{"n_layer": 13, "d_model": 256, "activation": "swiglu", "norm": "rmsnorm", "norm_place": "pre", "rope_fraction": 0.25, "parallel_block": false, "extras": ["capped logits"], "init_std_down": 0.0, "optimizer": "adam_variant", "beta2": 0.95, "weight_decay": 0.12, "seq_len": 256}
MLP neurons of a small language model. Each row is named by its layer, matrix (gate and up: input weights; down: output weights) and neuron, and shows model dimensions 16-207. Each number is 128 + 32 x the weight over its row's rms, rounded and kept within 0 to 255. Numbers have three digits each. A neuron's up and down rows have the sign that makes its largest values positive.
After each neuron's rows, "raises" lists the tokens whose logits its output raises most directly, leaving later layers aside.

L9.gate470:096077105155135118201180154102124102106171121111121113089110122157095088150126101147104090173067068133104166166137196148145152082111129102101135130118191179157218111089121164078134076139087095144092046128145130117138049192112145091126110081145107105159112165136116103128137107072160135142161111145146144066160133123103163135163122138123172113093134133077090142141112112104104094138074127080155128078105116072152165120204177147160181122138081147134174062131139128176116089106162138102121115110128152136107124157110056142142126100099100041163122091144129123123171118130143062133
L9.up470:089089105085151171177078154195160078205172071114132167140080197165130168097097124107100101116140161106144073158175156153098106157111121100087128177149159145118142126149087088098128096152133128074119048132163154114231123084141127065100117088075168135131109071121066158191124100034155119135162125079136122111103077168117167137142152082119178134147090046091154140123159139100125093158104140134142225091132129130096152129158129152135116098109088110156145165149160128145135148113151137162107158109125129142114099119113178143140115135154128112147118091110120129146138104111152073136
L9.down470:083106152122133130134155156131141118175126166101156096092143079108095141148059179157154052140127117121127054142095178117103123186104094136077140092111147180160136142110169158137169138127120139179141108194119158152114122132127141172083131088163176063149141106138074150139124103150122136160111185165101181118089094189118106119149078146116138124128117138126114106157075108114160134170098120115138054097099149102149119149177162151086162134193107160082136144131099137155128119151145188102112128090148152120118167138169093103107139164233195146152128154133121127107142134101089108116
raises: "ular", "ul", "ulation", "elling", "land"

L9.gate8:118127152137067142138131122156122123142144071066147118100139182122168138122077127130137172107161154117161132186087103174105099140043147101184076164125165087125093123151094132081161117162080164114140078123124121141179187165107103078166144063152094082146096153141113127112108182119169170101134197118115185102053188136110109133161139108175184186108148138116119111096099087170181123159143125138168152134140132137151138158083122111085169087115117206152063112076131132135099102155151155107114108102090142179089125199111119101140121115124107101166067108089116132128149155093180155126
L9.up8:127174086181083135112152132156139199068073099092082120072116144080142132124106162100130098160155173075136120133117129115131124143128078110118145106118099130137125163142115181160151110134161075186094149104129137207162156121069137136102132113172162082055128032081197100120132090137073122153147164133141156154098163136076122103114114127096155108130149131126119099138058121099092178164141155156111161097139090132119142121137091093156125085150116169158143076138122076101114152115153132084146167182043137128094117164102172106099096087115119092175184118102157163130149131099098102126
L9.down8:084169114175111173154133139178124131139105135108116077091093118160150030070141127146104097099150211182113106058105129080061134124087130084141113132097146126192174108131141151127156147122133143145091106148082167093161092172167096116113152068148151069136147133173156115160133129174089197084109148125041119114115163089150147098070123110139130153130125105078154115138112113146134172146092111124078147104137135151131125135127134112117153113101145145089065192116130163113121126167105119195124115084107106150115161156189119193179120131134184207103079132133112142106146116137098127095
raises: "light", "side", "stone", "fer", "ivers"

L5.gate369:145117141119171136181130123115170115114107159109149192098109155121153095162055111128147109148112171136095128125078092127161165110137070021114121092107092145107102149078110141079100115176159169172079084162090136120160071101110111133158129088176163215175128074152108176167105101087147187040135120096111114114126116065144121127083135114143120107171218111089184128099135145087119094138153136136106087096151086134191152097090174101119085157111135082122117065211132109153164142167128147180187091152147114120104172143128133129106100137116121135122131135116145108141090114136146139134
L5.up369:098059121098146136133174121113149119112130189138140217106168172148142153255133132168173144171137150127162112094161144158105110149145194115112149100128133132161160151112154102101116175166124170130115130150141149140106108124080139129180163082119121139104189133154120173184146140108153181143148099112055061130113079093154157145133150112134120135137185128129148123099152129187094120088079121154092082107112161122138090044153139154176082139108138112068146094122094138108121147166150171135129100230137094069145159153142117144210074135161154118111115148135135114096078107136163077123
L5.down369:135120210116170124112101137100023124161124099111128099122157130146111146076138139181086064118140119096162139121160157093071136167184104126107151114147130058152113113180174112166125130154097124124191125137136118139162114110194157165081115184131120114117082141093145115103113169153125146138071112175151120119133161143166102150185145095157139145151104165186135157180113144173080121110104167118169149147124094181126094113129118103098159114136105104120092172102168127114073081057117172070100115078105126158141105132163111110110156078175159125154204121181137115106156178149114177125
raises: "ability", "able", "ed the", "ing", "ing the"

L6.gate693:137075112126124112162202105200123095107108162128086155088116158114060142142149088119175144088088133140144136107082090082133115160106154163097105132131163143120103156135087104152129124147148170155155149156131103085098087114151190163127094094137124149136117162112170143084145159094109158130145106102116151177117125151132180178151066098086151109171136088085123134103175124135077144154142054110100127124028132087171186115151200132183194162125194111142122105122159118128159180116159106129115097117121134130120139152101131120157109133128114084135077127137144128147163122095170156143
L6.up693:124163107053124087185090127137128137106101105188131150145140112116150138148085155138088129114097091128179130115121168108120091099082142055156111120177123129126129142122099074164117120155116063074108153124146125072103152185164118094090141115127183079140169145139128061089103118080099152152134141145125162119110150181088149178173109136124127112124095076136107054169137147119122161089119133143097111120143126088136145095158159148150145128101083122128108166092144104102157173129097166119114111086149094149155102119161166180212115150129157148123165113170135117104082106159077109167
L6.down693:119150151062129154181194149107118055135135129115117111153075139081108150172145203144164147120159145147145079144065152149082147122135164146159127110142147100090106139119134139137134123145113124139115114079102145123185163100188163100123153090097116087105158199084130155145107171110164167176113145166096140146155082082113090086182145121092162130110134055074090119104124106184141106108137132069128189069107187122169201182105091120082166102140116150134144127193105108097154177099119130124110143091120120130150147109191110151117087127194156162088153156135103115155138083113124176108
raises: "ly ", "les", "ly", "ly.", "le."

L10.gate507:169096153041159096101097125145115111106107149131105124136108154163158131143137120102148164144173194137059135207097122100131102106128150132111126108131139167103109130137076141194166139108127140134137113189176080148128146121110106032156126184074170102120177078126108113214134161185180098050117104111086164135150116169083128143178206109121102145093104069099085104145101102158125104125126104101123169072112128091165091084120077147148109088112147093094090130157107108137116170136137061084093130152139077126157136186142108091136130112125147142072160153148116114165088139106094142104
L10.up507:136147167104147136142070170178120166121094043124087126099117138119109154147115133157129123116108180204131168144077095079162148131145165121145184141115126091106098153117156134167143143142074101158170155116086083154046122173138149119141155136098110125151159117118164082109072158053055109178089191122137161099099156125111085086165146079080124142167177123137094163166098036180104101140158113139115101123120059087129106078142080110185109106141047168135125155161115131140119102116117158190110157121155095084156153185154111109094126099137164138141134158098093120128111150147153104150
L10.down507:098158143061191127074103110133125115161157094152132098132188086172149088098118133171157155112140128120103138136154189185132104161171175126152154114126166120087183181173118094150099167129157124108128119151152159105185151114098124137111136186117137160131141097096135134111109132159198116090080099085066078107182112125105176122088153118132130134159164138091112125163141115193173087133149138187082135083185117085103128141182154139138155126133128099181187135120145144133175146119191125169162110102109134136106193065092150131102147129146127143136204105135147136133159085118124144141
raises: "ly ", "ly", "s", "ly.", "ally"

L7.gate204:196102141118149173078068098097098185088092075134113144126141139109064101126159133089070152104133131072155125168088167076136100145097082115145190110154115147092094142067122058085153106143173175139115170115103172073153076110121140200109113157094132127174162082146125149137067105139156156113098138149064140113132150151085172164153104158115101141166128092135117149099163184144163140142137077068135100142119120184129123160126128100144145128088129154084114116118154102169180181132076095111171194128082133120134126158125119188134153140081121112145150115145160137097131152082134174098
L7.up204:073099131180172081150125133142083157106088112101165149127083132152035126112167132085150146144182110041123129082160107072124110143135179142137177162144139106100101047132069100134128113118099130146081091131144151084164177175109122145135145093081166078160150130128127092147076102127106110094132112166098121160135101096132189073104144177094115172171157081162125096078144159130134103132124135147084073150078171139186115103100095091122216127127119110140128134145062149130143126107219123119130165123182162203094126105134091145097084102158143108105090113138155078100122066060097152116
L7.down204:135121058178129119139166097132163087113127097119128101128136130094163165165138142090133172111076112144107141139176129125104100133113100124106170114088196084119165160119100163177153100116107151156102081125179079119120190153097097128111127099136115088091149112119078103122154121139086126130105189133105158135125139144108173100136144102168179136134154096168099124137101072203118106105139119145154055177095164145138123197127097156064178127174125165096167115119157126127086106057137095107170142098137118096145106059113146139098114149145136197079091110120112131154108172127141113145
raises: "ute", "ut", "arian", "ient", "ile"

L9.gate125:161130101146141141117119167131186111092158121129077161158113173109106137140138072110204111144155136112133113128064141111152147101160116120104125088104112162086113107116109079095102124135111127123182108126163135120138086200107145170098158166110138150100196144134098161126082107154136116180175143100126088130116174136152155122132140102122125143150163101136025156124153169068126110165104065176158107127105082105139112099104143073138127138113062123129148117112174091096161146110133117133114073145114183085153083114084136119154182114110116106038109173140149086071142123135173132185
L9.up125:178092132130119149138129110131182099085165067120148147092159130161104113193139135116170139123112133103101103163169158121120081091142168144074150160168130142095130103121121081150143164183171113124071138091129121114091141132125138207132115176169142131130157191121177120099095096087132137097105116123144052171104139075107135117158127109163135116141134068137109123122100173148102136152101164168135122125198127125125145129055169069118081122062138193105159149120117144123138164125068173105174055135135079148135140095082157134141113115135153120095205125208094128050102075090120119145
L9.down125:087149059129086106104146124124122160152071133098143103060144139170133148083151099119089093148169097059187131128097092151159175125148091121177145091180121111127105139157157152124116085161152111148158130131123138134122126128164141142145127154098120094114098162096110109133097165106139132122136110131149142099164141084111131169085122195124210155139062122157142106118122110122055102138177134159148162114111174123136163139080126112155136088139142125140152135159114087168138103155125177156175164075064131103125130104175127137133195123052026246105127169104124131142116082119144131127
raises: "one", "on", "on,", "em", "on ("

L7.gate262:069110081150164208119157167148124060155158158154097144129128189153140190131124110133147140122107111131143180140089145143134165144118178146086147099141103085141103094115080192102177129124159072104168158156092140144136135177149117154111114124145094138033185122118111135120131105144152203130130120038210143151104134093078161176131118166070135162092083123098110134084108127178088149205107157079189166147079113136126109099119161143105176097071115147105197126161109179127114154134187146158131152116100131121160100124079099069115111111116126170126109157116116142178129126127157107128
L7.up262:112110058150152108159140146132107117148087067127146158183150138136153106045184137147113159130068105139100188097123111147161132112102115112087121105114085108108065184170095143108166135047137138141158151123136141124158137095127132144163143136146135161178160128119093101109112100148155120111185126052134130161095095174176189107182170124085131118109141103044161137161146178132192127153120113075158150131146113138092084153088135108136157058188109167092131042125123118140147129133104136134141108150140108148157090133141100127085097110134126135140075091168159134143102143115179159146
L7.down262:108138115129135135145152139158153069139142107131131119148127180197125161100167154104106203113112090172145102144111152150125141164075124111137104126130115107119023141127099152099160111069134102106176165141125128123158151151107166131101116141141152152101156091073140139147138157163112139126101123044180095210125163153142161148104152115149155148097139145103121127149144151096117111132135102075164084135144137154085100124141140074122142120120115179026143091116133129114106117104124101145103118106100110135158121150121119103085120113131170255124115146145139149132173151078201132154
raises: "====", "===", "==", "===F", "===P"

L6.gate533:142104170179134067079150209176125061138123098127126140076126138145131170044133140165126108125125124141175142148145175066158151164080157096107164170112103142117156112060123109137135087159136108143136163204091153155187111108084128075127131136063095129124129142138143190140090173135160155194034131094179173153173133142109140106168159174115133147118109137119114111109078139175155105118138191048144137108071070131177171135101128129077131106194159164132099144110112109095146126114118133100122151152097125121147121074094090081164178132088086154077139120141094149115127146061153142141
L6.up533:130155076128135134106202129098148103156119107131117125173185070081150174121182115146107103089116126091119122147118129140108118157154162123085140099124079177121139139117113099124201115115172086136126104097159144070179127166168071108159168130155157092136192082097134138124085142172146084120140133124105183084168132098082159122104166131094163094079115151120077156077131125126108120106174171072097145122142109131134139132114090178152128127141133123091184080139145181116225203132093133193052095121117119145116068157107119043093147165130118145103125161182073095109155090187187127150
L6.down533:185096180122141130125149142104136164135069122102132066156166100077161127136154118194154162092101110109121102163130145119100164134147124125131063085108109102091167144073145136118090072138055123118126196142106140108092095109201159170113115163114140116119111102120167060136101114109137164000115096118102155126074152074114119135118116113092080108123087107136101134125063136121135185077146127102162130124148107115118104123134140072178092142088157095097128072125169135111136127161106147127125165088163094090123100101104047132133145124195100151072144099101139139133124154159087124121
raises: "ant", "ison", "met", "ins", "ants"

L6.gate671:168154077147048147104155105125128121174160134102178101108122155150147149112155126133169059106110100112056119129140065158135144129186087107102144113070193132135129158161158127079121124075094135121073143050124187123163134082171174116146081144128158142102130067114087115128077079113102192185097098154161194135128143170170099176085133120208141147115120142159123113160085116159162105152145146138086113092149113093085112133144189112091154172090136101137165072173151154097173179103074067147195077122094105157060146105090079096163129143137135128099094133083129115151099148150148115137
L6.up671:125139122149095158129091130095069124121117154111173137105104111138127123117161068125157111103139121120085129185106091171087138114159101099159172111163170106134248100103132123088102118096085156162089149132158134077120162095107117122138092175132144141097148102162069129192151108153139149204133135176144129125088152123165147191120148165145156191077163069130120120159089066119138142119157099109122122054170152130040108142150182145141112204120108146140175124124122090154142117177172108154173118181093132126029141109074131152163119104172125109129082089142142081138080077188160064088
L6.down671:118136164125196139149126108137154096089139113138095120153111118122128107163145133143107255151128177145178148130173167096155146138060151111126106124176044152075113098113127139152141130207113119139188107177138121137094100156119119138143142089131108100131117175090133118107151170129156072069151177105069110118138143098103119063154129141097108096171078110112115143126148129125122142158112108111135149180106107166172130130118095140140121073187123128107111187089146095115054110139137163081073135070113176112240107149191142104107136109091182189138183130149112171124176134134113170123
raises: "ively", "ed to the", "ed to", "ously", "ered"

L10.gate244:094164091135136117048107111138085115090164132107092092122065130083107150128080132090068132103147109131147160106129086134168187090113162081125133128160155110147102124116126126130092168136149091161120158110090127182161158099124198147123138094158150097178136083140112179162108166067141207070181135108105093164076141119120179140138093100085180129111155181149129125163101085124136116174155118144153132108157126061182095136114095126076113177089115112103125155128121123083140210154108102089148110125081091097170069125175108155118103098146135090090114131149107102176070157209146106138
L10.up244:140119144093057121118104064115155092095125126144121116124169108122112133158125137103146084125118128087166074131096144165074100081171091140093113142121075147138130107176109160149158138101165132114185125110174114163071108124156119134153121122085118103124110144137135181127158124058191186137148113118133174155096101082101120092171072159122121093112153127176181148098154129176105110124124109154114139149107118098065134162098108191123069059099095163121108162105117157117127169113135089090159185154161199133091152160120203168150144109142133117102147150097098144088165081096182212110
L10.down244:170153112133150153124113134163129102112122133145096096120115100068098139128056099183141160209156169067098107151100122133132129193193120116079120158121105171134087152117063157147111084151132096123112084167128166071144129146182121162140115102070129093115056115083150146143133134067094145099114118092074166120162074173124079177102116136134158132084194135092114101109156138110122132072153143103158149131131117084187116166086135157167105132150155151146125160141149163183161147189155197162141124127152107113098129092077104142152132183164139083102063115129127110173131103127111131140
raises: "leg", "ious", "ball", "thor", "ful"

L7.gate427:099091132120079122127157158120126153186189151157177094122163119157073105124139138099080087173097133140083136173145170111114135165104117114131114124096106134175151168092099140076097149129128099117130195108135099102100150171075122155103170095128197111173157144136081129126147044095132111079125112117113116131133062185137146139110098115096125091068141106121109083101183179090121081089109162169121135053131043171122074098112149140120170133113172096154141097147161123139139138130207154147198085145095134168069065163111118096134160149124122120136150147093147175127126074138183134146
L7.up427:132105180140089137111102108067140163133142114167103178157128122156133077130128112146102080117126119119146126117119161129146088140103148109117193134101114145177160074156149123140112163167120111108103145147086102101040109138102143149113153128053123124120173070082162144104138111127185106137084118071102150158131147162130099148173173093153159134160130153188146193140138101118210146132103128146157049134158130165156145160166131183123105144120118128131115167167075159166099099165123152155126124142107139189181073144061137098183109131150123140095060066187157209063091123147087158088
L7.down427:146090115072165145115073184073107110150157101175153087117068086168097141139136088115140139135183100135122223161155185165085133087106104122148146116118104136111145110143145131138110079117074125115139165096102142113093101087155126152152210151117129149109156134097149091128150093089145206111111065088097152128093151138145105151111055090103120166130158160131132141098153151082093119131152141079183153190098168119151091147154164129089064119101181128091138098087098150124154133090102152158101080153167206162145097159141123102142202108167142130119097180162156195130086088160092143148
raises: "ped", "per", "change", "duced", "eline"

L9.gate162:105192120099132128127133161128156130088097110145112078121156136112129122133139154116152063138150095128055181091168115148134144064105138131073133094068136120157096160111154140096197104163144116072157138132159095124116100085196157164153119148154142152093127095136160135127134178144178157153195053146152148140090104122149171170156166123137112101139165170162115111135170161118217075143145186144117106183124109146063171140091180185103124183159143124078121141150111080160196155138089109157112172104153147038107124146083107172163154094115137111199105110115141092085142145113131074142
L9.up162:148157149062170156125080157125135073131103147134100140137141115112140163177199167103128119119195119098144158109093077208159155131090092132131088129150120075095186092073117129076120147146133084168131135095175160129153149094071178163124131143139143136068148107131172120123107073115182079127171074154073158093214109141111109091123076095154126169164182147119087136124135128125138113113186122114173131126144115103123159097119138122105163146128117156133113087157104159163113130196099116086089102075137131036121122101130118152120120142153143177099128137063072148204118101188100161107
L9.down162:113170128090173144171136116119119117098132146127091129135131156096110157135127150122131061096126088080158237085118149157093174123137074156136135150109095086113206139095048110131128131141108117159070101137196161116156110107142081189142169112146162126138177124109099130136092130072098133142109165160169153136139181121148085103072132129091082161091109100136156143084088117118134154139169086185124177137150136176155113130149143116111133146109128078088106141082120134132092079139163168088109098119148147119132121181168165102123119120225125228124154103135158120179102086178146128165
raises: "ree", "our", "or", "ee", "ope"